MLP neurons of a small language model. Each row is named by its layer, matrix (up: input weights) and neuron, and shows model dimensions 112-175. Each number is 50 + 10 x the weight over its row's rms, rounded and kept within 0 to 99.
After each neuron's rows, "fires after" lists the tokens most often just before its 100 highest values on Wikipedia text that the model never trained on.

L18.up236:53 45 45 40 51 46 63 42 50 39 37 28 58 43 55 45 69 53 43 54 31 42 60 38 36 48 43 75 47 41 60 62 52 37 58 57 50 62 54 51 51 49 53 61 45 44 56 46 58 51 44 37 58 43 42 56 56 51 46 39 44 47 19 54
fires after: ", ", " (", " m", " M", "m", " "

L4.up1403:50 73 59 58 50 41 47 49 47 69 29 42 40 55 47 50 39 57 50 69 40 59 41 63 54 46 52 36 39 66 43 32 34 52 57 43 57 51 25 46 56 55 37 73 28 53 49 67 34 50 29 64 45 60 43 65 57 43 48 57 56 46 37 41
fires after: " p", " b", " c", "P", " w"

L4.up604:58 46 46 49 65 64 38 61 44 65 41 59 68 42 46 63 43 59 35 52 50 62 58 35 46 50 28 60 58 57 42 47 60 67 60 48 55 47 63 57 45 45 54 75 51 40 66 52 50 57 47 29 64 66 46 45 22 48 37 73 60 56 46 48
fires after: " | ", " n", " B", " ", " | N", "0"

L4.up699:47 47 39 56 56 58 68 47 43 49 36 65 39 47 55 40 41 42 47 37 28 54 46 58 49 51 58 58 51 71 40 55 61 43 55 48 53 56 62 59 45 39 42 56 50 54 70 39 52 50 50 45 60 50 49 41 59 52 45 37 47 34 43 48
fires after: " m", " h", " n", " s", " b", " R"

L4.up1326:39 42 48 43 52 45 64 53 54 65 43 84 54 49 44 41 47 58 40 52 52 52 44 40 45 52 45 47 37 59 56 50 59 54 55 38 75 45 44 52 53 46 43 51 53 33 41 64 65 36 57 63 47 38 62 42 62 62 46 72 60 43 37 43
fires after: ",", "2", "8", " com", "9", " c"

L18.up149:35 59 46 39 38 42 45 35 45 39 30 50 35 45 60 46 55 52 57 49 42 47 55 63 61 49 33 40 53 55 44 48 46 39 67 67 52 58 59 42 50 39 59 48 66 66 60 51 59 52 52 53 55 55 36 35 51 45 48 52 63 39 43 35
fires after: " c", " r", " C", " S", " | H", " | C"

L16.up804:48 42 74 56 55 42 53 67 51 48 48 54 52 60 53 45 61 63 37 29 49 64 59 44 57 59 35 52 39 52 47 38 50 51 48 58 38 35 74 41 47 54 54 46 53 35 69 70 56 51 64 63 58 37 46 29 41 41 36 65 67 61 55 67
fires after: " ", ",", "1", "| ", "–", " | "

L16.up241:48 51 49 41 60 47 45 48 41 58 53 41 31 33 54 56 73 59 37 44 35 28 53 35 40 45 44 37 40 55 53 37 46 53 47 55 41 54 57 58 41 46 48 43 46 39 52 54 53 71 42 61 70 48 48 62 65 45 64 52 55 50 58 45
fires after: "1", " | ", ",", "\n\n"

L16.up47:66 60 49 45 36 52 59 53 62 69 45 60 52 51 54 53 56 53 49 50 47 49 56 60 58 42 50 49 42 56 37 42 59 42 60 51 51 39 62 52 48 48 59 60 57 48 40 72 42 53 53 32 53 47 51 42 43 30 60 58 48 74 42 68
fires after: "1", "2", " (", " ft", " ", "67"

L4.up1060:74 67 65 25 60 37 46 42 38 60 47 60 35 50 43 42 57 69 42 53 37 53 37 56 50 60 54 52 46 50 49 43 44 64 41 38 45 63 52 52 49 31 54 47 58 44 61 61 43 54 56 53 44 49 25 60 38 48 73 65 45 26 51 45
fires after: " B", "G", "B", " b", "==B", "ym"

L16.up937:55 71 52 61 53 35 47 55 47 62 38 46 36 58 57 49 61 63 34 53 48 51 61 62 51 41 59 57 57 61 38 40 64 54 47 41 45 56 42 55 47 42 22 43 52 53 77 59 54 33 51 46 40 42 50 44 43 27 44 53 52 46 36 58
fires after: " (", ".", "/"

L19.up706:56 47 51 49 40 62 49 53 63 48 32 50 35 50 61 41 46 61 45 51 48 35 45 52 45 51 53 54 48 50 62 60 42 60 67 48 65 43 27 41 41 57 44 47 58 63 62 56 32 46 57 38 48 48 36 56 39 47 57 56 68 64 49 59
fires after: "\n", ")", "| ", " S"

L4.up1003:56 59 34 35 50 52 46 34 56 42 43 45 40 61 59 39 54 59 39 32 47 34 67 49 48 58 36 65 42 42 61 45 62 49 52 44 57 36 45 53 68 47 56 44 59 37 66 58 74 78 48 63 50 54 50 55 65 38 58 54 59 59 47 41
fires after: " \"", "==", "\n\n", "'", "\"", " ch"

L4.up633:53 55 56 49 47 32 35 68 54 58 30 54 45 50 57 43 62 67 37 53 45 56 52 39 57 60 40 53 49 53 39 26 63 46 51 64 49 63 56 47 46 48 39 51 67 57 63 55 31 52 45 51 53 66 37 41 64 50 42 60 55 29 53 43
fires after: " (", " S", "W", " \"", "-"

L4.up956:49 68 46 40 58 52 53 51 62 49 36 39 44 50 39 44 68 46 33 43 45 44 54 60 41 68 49 51 41 49 67 61 60 44 53 60 44 53 52 27 53 49 54 28 66 54 58 77 40 45 49 47 55 70 36 54 54 32 42 37 45 43 47 41
fires after: "S", " S", "-", " \"", " s"

L19.up731:82 50 41 31 46 50 47 63 40 56 63 28 46 63 57 62 46 59 36 58 30 48 50 44 44 60 30 26 60 57 57 56 36 52 43 51 44 60 64 53 35 42 68 49 50 47 54 58 71 63 45 60 63 36 44 50 44 46 58 58 52 56 43 66
fires after: "1", " | ", "8", "9", "2", ", "

L18.up1311:51 35 52 60 42 48 51 57 47 41 56 49 64 52 59 33 64 49 58 50 65 52 47 59 45 43 54 39 45 58 60 51 54 43 47 47 38 61 49 42 44 36 46 61 61 42 74 55 56 61 41 54 62 50 52 45 51 58 55 76 65 40 45 62
fires after: " | ", " in ", " (", "- ", "| ", "\" | "

L4.up993:53 65 49 45 45 52 53 39 40 45 41 55 46 61 53 62 40 67 49 50 46 39 53 43 43 47 57 67 35 45 52 60 43 37 47 64 47 51 49 53 54 58 41 38 58 62 54 44 40 62 42 68 58 32 44 51 44 41 54 28 71 67 45 56
fires after: ")", "\n", " ft", "q mi", " m", "6"

L4.up894:46 69 51 53 42 79 40 40 40 52 45 56 55 45 49 56 60 55 54 51 59 66 35 34 34 41 58 59 49 84 50 49 50 61 45 40 43 42 57 41 50 32 57 56 41 45 58 47 71 43 48 39 60 55 49 52 49 49 61 64 54 57 61 58
fires after: " N", " Mil", " Luc", " n", " Flor"

L19.up1188:67 41 65 49 46 53 57 39 40 52 42 61 41 32 58 36 60 80 49 44 36 61 64 71 42 68 51 49 57 58 63 50 55 49 54 54 48 40 57 28 45 50 46 45 37 49 40 57 57 65 60 56 45 49 36 56 47 38 52 50 44 50 41 47
fires after: "6", "19", ",", "53", "20", "1"

L18.up470:46 62 35 50 45 48 58 50 51 55 36 46 59 58 49 51 58 61 51 49 44 42 50 57 36 35 59 50 46 75 50 39 70 59 51 51 41 64 54 59 53 41 36 50 53 62 53 58 50 45 40 54 56 29 59 44 48 28 48 44 61 33 48 57
fires after: ".", "/", "1", " (", "67"

L4.up672:60 67 53 48 44 43 37 51 50 58 36 60 70 56 55 46 73 66 45 43 37 50 38 31 45 50 43 63 55 37 59 52 56 39 48 52 60 59 44 39 67 37 54 55 52 59 53 75 53 53 49 53 50 37 37 33 59 48 43 68 58 51 54 57
fires after: "\n\n", "\n", " sc", "m", " Succeeded", "B"

L16.up137:41 39 60 45 56 37 40 42 44 53 47 53 31 26 62 66 51 56 51 47 32 35 56 43 42 31 36 50 47 58 40 52 46 54 68 68 44 64 52 47 39 41 38 50 51 27 58 61 48 44 40 61 49 48 57 52 41 54 31 63 62 45 37 45
fires after: " m", " d", " c", "m", " M", " D"

L19.up552:57 45 49 54 30 49 55 52 31 61 36 56 44 52 44 42 46 50 55 49 40 42 37 40 60 56 36 42 41 58 47 47 27 58 45 40 62 46 41 38 77 37 46 55 58 66 62 47 62 50 48 41 49 41 37 44 57 53 53 53 54 80 57 65
fires after: "\n", "| ", " c", ")", "\n\n"

L4.up818:69 28 50 58 56 59 29 44 78 45 42 61 48 48 42 44 59 64 54 53 35 56 49 69 44 46 36 56 43 54 50 48 48 44 39 39 58 66 59 56 58 48 70 56 57 50 54 56 55 37 53 49 41 42 61 40 38 46 56 59 56 58 47 64
fires after: ",", ".", "6", "4", "7", "8"

L4.up675:46 50 53 70 32 50 48 40 41 49 48 58 63 40 44 48 37 55 48 37 56 71 42 41 44 66 62 60 52 44 61 52 72 36 50 50 35 42 62 46 43 51 36 56 60 62 44 39 57 61 43 57 49 42 45 43 43 37 47 40 46 51 70 49
fires after: " |", "19", "20", "53", "ug"

L16.up1480:70 44 51 62 42 51 30 48 68 60 46 48 45 41 41 44 46 48 42 46 52 48 50 47 52 40 58 44 61 56 50 52 51 31 61 56 58 39 55 47 57 30 45 45 67 40 57 59 73 36 61 58 60 45 58 67 61 37 45 59 60 63 51 45
fires after: ".", "2", ",", " (", "1"

L4.up46:48 67 76 57 64 43 73 47 60 64 53 57 47 54 57 43 70 60 38 58 32 65 25 63 51 52 41 46 51 59 36 37 48 57 30 54 63 46 40 52 46 44 31 58 41 53 53 50 42 48 42 41 37 40 37 40 47 55 56 43 66 43 36 47
fires after: " B", " b", " l", " d", " p", "a"

L4.up706:48 57 55 57 34 38 51 48 51 52 54 44 57 63 49 46 56 65 50 34 47 59 41 46 34 52 54 54 63 60 65 51 51 70 44 48 76 43 56 36 49 52 56 37 45 46 44 57 49 68 43 33 56 53 34 33 46 53 55 64 58 54 46 53
fires after: ".", " Succeeded", " Preceded", " (N", "N"

L4.up971:47 35 54 53 48 54 59 55 59 71 46 56 57 54 40 42 46 49 32 65 31 69 44 43 40 53 53 49 35 51 53 51 42 51 43 61 61 54 68 45 43 49 69 54 58 52 37 36 40 54 51 52 55 61 57 55 56 39 51 56 58 49 49 60
fires after: " R", " r", "ow", "R", " W"

L19.up1215:59 33 56 62 54 34 56 53 52 45 41 67 45 50 43 48 43 52 36 39 59 57 57 50 40 57 44 40 44 34 51 50 45 44 36 59 62 45 36 48 54 47 47 54 56 48 49 53 72 69 54 35 52 59 47 46 38 60 56 44 52 50 28 45
fires after: "\n\n"

L16.up828:51 60 59 62 41 60 48 47 49 54 56 72 53 34 59 59 47 50 58 41 45 48 55 58 52 30 48 36 63 59 38 57 54 48 67 31 73 61 40 54 46 59 49 65 60 50 41 49 65 49 62 50 58 46 62 52 45 53 60 63 45 44 56 45
fires after: "2", "1", ",", "h", "y", ":"

L4.up24:46 77 67 32 51 52 37 57 57 87 56 51 61 53 39 51 47 61 47 28 41 38 54 61 46 52 56 59 43 54 53 49 57 46 65 57 50 44 46 34 58 59 59 50 56 63 66 37 45 56 47 32 66 53 37 46 48 39 54 35 64 50 50 40
fires after: "\n", "\n\n", "|", " medal", "| L"

L4.up331:35 45 66 50 42 45 33 49 54 55 48 55 66 40 66 48 47 69 62 60 49 54 39 49 67 54 33 50 47 62 49 38 36 70 44 58 69 51 50 71 51 50 52 60 48 40 63 63 50 49 27 44 37 51 41 43 58 45 37 52 41 57 59 59
fires after: "O", "E", "R", "L", "U", "C"

L16.up1224:31 50 25 38 52 35 54 33 40 76 50 45 47 60 48 39 49 66 54 63 29 35 52 46 55 53 54 43 52 53 57 36 60 48 50 51 56 56 51 50 36 48 45 52 59 55 53 44 46 49 59 50 63 53 50 42 60 27 42 64 64 54 46 49
fires after: "0", " m", "6", "7", "14", "10"

L4.up1149:54 54 59 56 30 54 46 43 42 62 25 63 65 53 52 54 41 77 62 60 56 57 59 53 47 42 44 54 70 63 49 50 39 63 52 57 63 55 51 57 64 53 42 63 52 41 60 63 46 40 49 51 47 58 37 34 30 59 35 56 53 61 51 59
fires after: "P", "H", "R", "L", "C", "B"

L16.up11:55 40 46 49 42 41 45 54 41 40 64 48 63 47 48 40 38 67 31 52 46 55 49 62 44 63 34 60 47 78 51 48 52 36 34 42 60 63 58 61 52 51 59 62 53 24 43 70 43 53 49 52 57 26 48 54 58 48 56 69 58 49 36 56
fires after: "1", "2", ":", " / (", " / ", "es"

L4.up935:46 50 27 43 46 66 50 46 46 57 36 49 44 54 42 38 42 51 20 52 50 60 58 40 65 40 65 56 46 61 60 48 72 49 52 51 41 40 57 65 54 47 64 58 46 40 55 39 55 44 49 56 48 51 48 37 39 39 42 47 46 54 34 53
fires after: " N", " S", " n"

L4.up368:37 53 48 44 51 48 54 44 40 44 30 58 63 52 68 44 47 80 63 53 38 50 48 53 53 45 46 44 57 50 47 44 49 59 31 54 56 47 45 56 46 53 43 70 56 32 67 56 59 42 53 41 51 53 38 42 47 42 50 38 44 66 51 60
fires after: "R", "M", "D", "A", "S", "C"

L18.up481:54 47 76 46 41 60 49 47 46 48 64 72 40 44 56 67 58 46 47 55 49 54 63 49 49 50 30 52 49 40 46 53 60 44 55 49 57 67 43 41 67 42 45 48 30 37 65 52 65 57 64 48 51 53 56 60 50 44 30 48 53 52 23 63
fires after: "| ", " | ", "−", "+", " of ", " ("

L4.up449:36 47 62 53 58 45 53 46 61 41 35 58 55 41 62 50 56 84 67 60 53 50 62 49 36 43 38 45 56 56 40 40 45 42 40 47 53 42 45 48 48 58 49 65 48 63 51 43 43 32 47 26 62 59 46 52 50 34 36 31 44 59 42 62
fires after: " m", "P", "A", "M", " M"

L4.up264:54 51 83 56 48 39 54 46 63 55 49 60 37 34 49 39 60 73 47 36 41 49 45 58 44 58 44 29 58 78 51 38 38 53 50 45 46 47 48 48 47 32 32 38 49 52 59 56 37 48 27 54 43 68 47 47 47 47 44 62 50 43 45 50
fires after: " O", " P", " Pro", "A", " p"

L4.up865:39 47 76 60 37 50 54 31 53 55 49 50 56 33 49 42 54 58 53 48 47 51 34 54 60 51 32 42 54 49 47 48 40 45 65 53 48 43 62 43 51 49 50 63 50 56 54 53 55 48 44 33 54 69 47 50 58 49 36 43 64 54 52 67
fires after: " |", " |  |"

L16.up1388:79 57 40 33 44 49 60 44 47 67 45 41 44 66 46 61 36 64 47 46 56 55 52 56 31 52 51 50 40 55 38 52 42 58 53 52 54 48 47 52 70 21 64 65 43 60 48 38 52 60 48 51 54 41 51 47 54 35 56 59 58 51 49 71
fires after: "\n", "\n\n", "|", "1", ";"

L4.up216:42 40 45 38 39 43 45 57 50 48 47 65 33 25 46 31 51 71 62 54 53 50 45 37 54 64 62 43 46 63 51 44 44 61 60 41 54 45 42 48 49 45 53 40 57 37 39 49 45 67 43 55 41 51 43 54 55 46 55 61 66 46 46 60
fires after: " E", " A", "A", " O", "T", " |"

L4.up58:67 58 45 46 62 67 51 44 51 42 34 65 45 46 53 41 50 60 50 53 42 46 43 46 38 56 48 68 42 83 44 39 41 73 41 37 40 47 55 59 39 42 44 61 58 49 72 52 58 49 56 35 49 52 42 52 44 46 64 46 65 51 59 56
fires after: " n", " N", " D", " T", " and T", " | G"

L4.up1336:51 56 55 54 53 45 40 68 41 64 44 47 41 53 53 43 45 58 53 43 47 57 38 57 52 55 58 47 49 60 47 41 53 49 64 59 46 45 62 27 51 49 55 57 40 48 46 47 54 72 47 36 60 59 42 54 56 58 39 64 53 51 39 63
fires after: " |", " |  |", " Succeeded", " Preceded"

L4.up1528:65 61 28 30 62 55 39 42 63 52 41 57 45 33 67 53 64 68 32 39 40 53 67 59 54 39 56 54 37 63 53 45 54 48 58 48 73 53 50 50 54 42 36 51 35 32 66 59 38 74 46 39 56 71 54 47 46 57 49 61 58 40 41 48
fires after: "1", " \"", " l"

L16.up732:45 54 62 49 52 49 56 49 66 55 35 62 63 45 52 53 46 59 41 42 44 60 55 39 38 58 54 51 36 55 39 43 44 34 58 56 53 67 63 48 61 37 57 55 54 38 47 68 42 50 70 48 45 44 53 42 40 50 67 62 58 78 43 65
fires after: " | ", ",", "1", " ("

L16.up1450:49 66 47 58 46 39 44 62 58 65 53 36 43 54 41 44 64 47 33 45 55 44 33 55 38 56 56 49 47 64 64 45 42 57 63 61 38 60 47 39 51 49 36 57 52 65 65 54 66 51 51 42 61 45 52 47 91 29 59 54 41 39 54 58
fires after: "\n", "|", "-", " (", " |"

L19.up939:58 43 40 38 59 60 39 42 38 54 53 39 61 58 59 51 45 60 37 45 58 29 59 33 38 47 62 56 50 64 61 46 40 54 40 49 63 54 42 47 67 50 53 59 36 33 44 51 56 65 63 37 68 43 56 42 56 32 54 68 71 45 52 56
fires after: "\n\n", "\n", "1", "===", "==", "| "

L4.up14:47 62 41 24 52 47 38 38 55 45 58 40 51 36 58 34 46 63 44 47 46 52 52 37 49 49 38 65 51 45 58 46 39 56 48 41 52 48 69 51 55 55 49 43 47 53 53 59 53 52 41 38 69 43 56 48 50 31 56 51 58 76 47 70
fires after: ")", "2", "\n", " / (", "0"

L4.up1499:63 73 45 40 56 34 34 51 58 69 40 53 46 55 46 58 59 56 38 51 40 71 55 58 53 46 55 62 50 57 61 41 55 47 69 49 44 46 54 62 66 33 37 58 51 49 56 59 34 43 54 47 68 38 46 32 46 40 46 63 56 65 33 59
fires after: " (", "s (", "(", "10"

L4.up30:70 71 57 48 69 50 48 44 41 47 55 56 52 57 49 64 63 46 58 50 26 39 49 58 56 61 54 54 49 40 61 53 58 33 46 55 55 46 40 46 47 46 37 71 57 43 46 46 70 68 51 47 60 44 30 43 65 46 52 54 47 40 56 58
fires after: "\n\n", "\n", " | G", " the", " | \""

L18.up1139:47 47 60 43 50 61 56 62 40 68 34 46 67 54 70 41 39 56 42 43 47 56 37 62 59 46 46 45 60 39 51 41 50 57 47 41 43 61 53 38 50 39 47 44 36 48 51 48 62 49 49 48 48 60 58 48 50 56 35 55 50 53 45 68
fires after: "| ", ".", " | ", " | K", "U"

L4.up131:33 62 48 51 39 42 54 57 54 58 40 54 53 46 56 50 48 61 37 46 35 52 52 60 55 42 40 55 52 46 47 50 53 52 46 36 53 52 45 44 60 45 57 48 43 51 58 56 56 56 50 45 37 26 53 56 68 56 49 76 54 58 47 61
fires after: "\n", "| ", "\n\n", " |", "4"

L4.up378:57 41 62 40 63 40 58 52 69 56 50 43 40 51 50 58 49 51 33 49 51 62 66 56 35 40 44 54 59 50 49 49 41 46 60 58 52 57 64 46 53 29 47 50 60 41 59 59 55 44 55 60 60 35 55 34 56 34 56 41 63 47 51 54
fires after: ".", " (", "6", ",", " "

L4.up1401:64 41 61 53 57 45 51 50 46 58 39 48 51 44 48 58 61 51 37 57 52 44 49 36 43 42 58 53 70 51 62 29 45 45 71 72 46 42 60 58 51 36 47 46 49 52 66 44 51 51 49 30 69 48 50 47 40 53 56 70 72 52 57 53
fires after: " | ", "0", " init", "1", " n", " earl"

L4.up1137:48 57 46 50 45 64 56 54 41 41 44 57 45 34 45 31 71 61 40 56 46 39 51 58 38 41 41 68 51 53 37 45 51 48 46 56 45 60 35 38 55 59 26 66 48 47 58 47 27 61 53 67 47 54 46 55 49 43 48 46 53 73 37 63
fires after: " M", "M", " B", "B", ", M", " Ch"

L4.up1230:57 53 65 49 57 56 55 61 42 61 45 25 39 41 61 47 64 67 37 41 60 54 52 52 52 69 46 57 70 55 44 50 44 48 47 56 69 53 58 52 55 46 52 42 35 45 62 48 54 54 46 49 37 52 43 46 60 30 54 67 61 57 59 53
fires after: "\n", "1", ",", "°"

L18.up1288:60 46 41 58 58 44 55 38 65 64 33 55 58 54 37 41 57 56 32 45 48 41 67 55 65 66 35 43 50 53 39 50 38 61 37 62 67 48 44 37 34 29 49 60 55 39 37 63 44 43 32 66 56 47 65 37 50 51 48 53 52 44 47 46
fires after: ".", " c", " qu", " f", "m", " r"

L4.up1106:47 47 35 46 58 50 52 70 69 42 44 53 49 47 54 50 61 55 43 44 47 50 32 58 39 57 60 75 59 58 57 57 60 44 37 49 57 50 54 66 60 44 25 44 48 37 44 63 67 45 48 64 33 68 60 44 52 39 39 58 64 50 35 59
fires after: "."

L4.up732:75 48 43 57 46 40 42 66 53 49 48 64 54 58 61 50 52 57 50 27 42 38 49 40 50 50 47 48 44 50 77 51 62 35 49 48 45 52 39 47 70 42 45 38 45 32 57 55 53 59 37 54 67 47 40 43 71 48 27 64 60 44 44 43
fires after: "\n", "\n\n", " \"", " | \"", "W", " ("

L18.up234:70 43 54 36 32 49 56 51 51 39 46 58 53 53 60 39 51 57 48 33 43 52 48 55 38 36 37 43 29 52 64 60 64 52 48 62 49 62 71 38 46 42 50 60 55 63 58 70 46 54 58 41 64 46 46 68 56 50 59 44 45 54 36 60
fires after: "2", " | ", "0", "1"

L4.up972:58 55 42 56 36 50 22 61 41 57 40 33 56 61 52 34 51 69 49 48 43 53 38 58 37 66 61 38 42 48 76 38 54 49 46 46 62 49 42 31 41 55 41 48 48 43 42 66 48 64 43 49 39 58 46 27 50 45 50 51 51 53 39 49
fires after: ".", "\n", "pisode", " Succeeded", " Preceded"

L19.up1425:48 32 56 56 42 34 66 54 49 46 43 45 47 26 55 63 54 60 37 42 55 47 49 57 35 45 50 59 39 43 34 46 63 50 59 51 56 51 41 45 65 43 31 60 67 48 61 70 52 50 65 39 54 37 63 62 53 54 54 49 44 32 47 62
fires after: "2", " |", "| ", " | ", "1"

L19.up298:46 22 60 43 28 35 40 38 67 55 50 51 48 53 57 44 58 50 54 71 54 61 34 36 57 57 47 46 49 48 48 64 55 55 49 67 55 52 34 63 64 47 61 50 70 52 45 54 50 49 58 38 66 45 36 49 53 34 59 37 49 50 39 71
fires after: "2", "–", "1", " Ab", "T"

L4.up1247:61 49 58 49 58 54 60 46 59 51 51 32 41 49 54 47 41 66 59 48 46 61 45 52 48 43 59 53 54 59 37 36 48 56 46 53 64 45 66 64 44 51 62 46 64 49 55 41 49 59 40 40 50 56 39 46 47 40 52 40 54 55 48 69
fires after: "\n\n", "arly", "\n", "Cl", "=="

L4.up677:45 35 54 50 51 60 46 47 54 52 52 57 49 30 51 42 55 59 64 55 42 55 58 48 45 42 50 41 58 42 51 54 57 49 54 62 42 47 32 31 62 58 51 56 55 47 37 31 45 65 37 41 48 49 54 45 33 36 38 45 46 45 31 47
fires after: "\n\n", ".", "O"

L4.up559:70 35 40 55 72 50 63 35 53 54 40 40 48 46 53 55 42 80 55 51 42 32 62 46 47 62 45 49 51 49 49 40 44 34 51 60 50 60 46 46 45 32 33 46 36 54 46 61 27 45 57 50 51 44 40 48 49 51 47 60 59 59 67 59
fires after: "0", "7", "3", "rough"

L19.up1136:55 55 43 40 49 49 50 41 44 54 61 49 33 53 57 40 44 51 62 51 56 41 55 40 48 60 30 44 56 56 40 56 60 45 41 69 67 64 31 39 61 42 51 51 62 41 51 42 56 68 51 40 51 25 33 41 61 56 64 61 66 47 59 72
fires after: "2", "1"

L16.up581:55 41 45 42 33 47 57 48 36 56 45 48 57 40 54 49 56 61 51 31 59 48 40 49 58 54 52 58 45 60 72 49 49 53 62 37 56 74 45 38 59 37 53 34 45 42 52 54 48 39 23 49 63 35 32 47 54 49 46 62 58 52 55 57
fires after: " H", "\n", "; A", " (", "1", ", "

L19.up1255:43 67 46 38 56 41 53 37 43 64 33 60 54 44 59 56 40 56 38 57 28 29 60 42 53 43 58 39 58 60 42 46 44 51 54 69 55 54 42 45 59 47 43 53 51 56 61 39 61 48 43 45 48 39 43 42 63 47 49 43 38 39 43 69
fires after: " c", "\n", " C", " p", "-"

L18.up402:51 42 46 51 38 51 44 51 76 53 43 57 52 37 56 46 61 70 44 47 56 32 62 57 46 46 49 47 50 47 51 50 68 47 41 31 45 72 14 37 58 49 62 58 53 46 48 55 41 58 51 68 66 40 41 39 33 54 45 50 57 54 52 59
fires after: "\n", " in", "2"

L16.up966:45 35 51 39 47 62 49 27 41 50 52 66 44 33 59 71 67 59 39 55 41 55 58 49 51 47 63 59 61 56 49 57 55 52 39 64 68 54 51 54 29 46 35 55 54 32 48 60 55 58 49 34 65 49 39 48 71 35 51 50 45 42 39 40
fires after: "1", ",", "2", "-"

L4.up415:31 30 49 30 59 65 45 55 43 76 40 64 64 45 63 37 55 54 51 39 54 40 36 56 63 46 46 48 63 45 50 48 64 59 56 40 51 51 28 72 67 47 43 58 48 56 67 49 50 59 35 57 49 69 43 40 47 54 39 49 46 53 60 52
fires after: "2", "\n\n", "1", " |", " January "

L16.up1215:57 43 54 51 50 39 56 53 39 51 26 56 48 54 37 45 58 48 51 41 47 51 66 63 48 47 22 44 48 48 40 47 53 54 50 58 43 52 51 42 27 51 41 57 53 36 50 46 50 63 44 55 44 60 58 40 42 41 73 56 59 55 40 44
fires after: "/", " c", " y", "m", " k", " h"

L4.up524:64 60 59 43 30 50 45 39 67 52 46 62 56 48 52 32 60 53 60 60 44 48 49 62 53 46 40 35 60 72 48 56 49 45 43 49 58 46 58 49 42 53 54 46 55 32 61 65 53 59 36 58 43 59 53 54 49 40 29 39 58 43 44 71
fires after: ".", ",", " CD", "5", "-", "0"

L4.up1328:63 59 60 38 50 47 22 50 53 63 60 40 66 61 48 63 43 55 60 36 46 52 54 57 34 51 56 57 58 75 58 55 49 55 55 43 50 60 51 51 57 53 62 59 54 42 66 62 57 63 30 59 41 55 26 51 48 32 25 61 55 55 29 63
fires after: " (", ", ", " | ", " described", " in the ", "; "

L4.up26:48 53 55 48 42 67 39 67 54 78 53 39 37 46 46 56 49 55 46 34 45 53 53 48 44 51 42 61 60 43 60 46 51 62 45 55 58 48 52 35 45 36 56 48 51 52 49 53 54 52 31 44 47 56 37 41 56 42 55 62 65 56 42 52
fires after: "\n", "- In", "\n\n", "|", " votes", "andidate"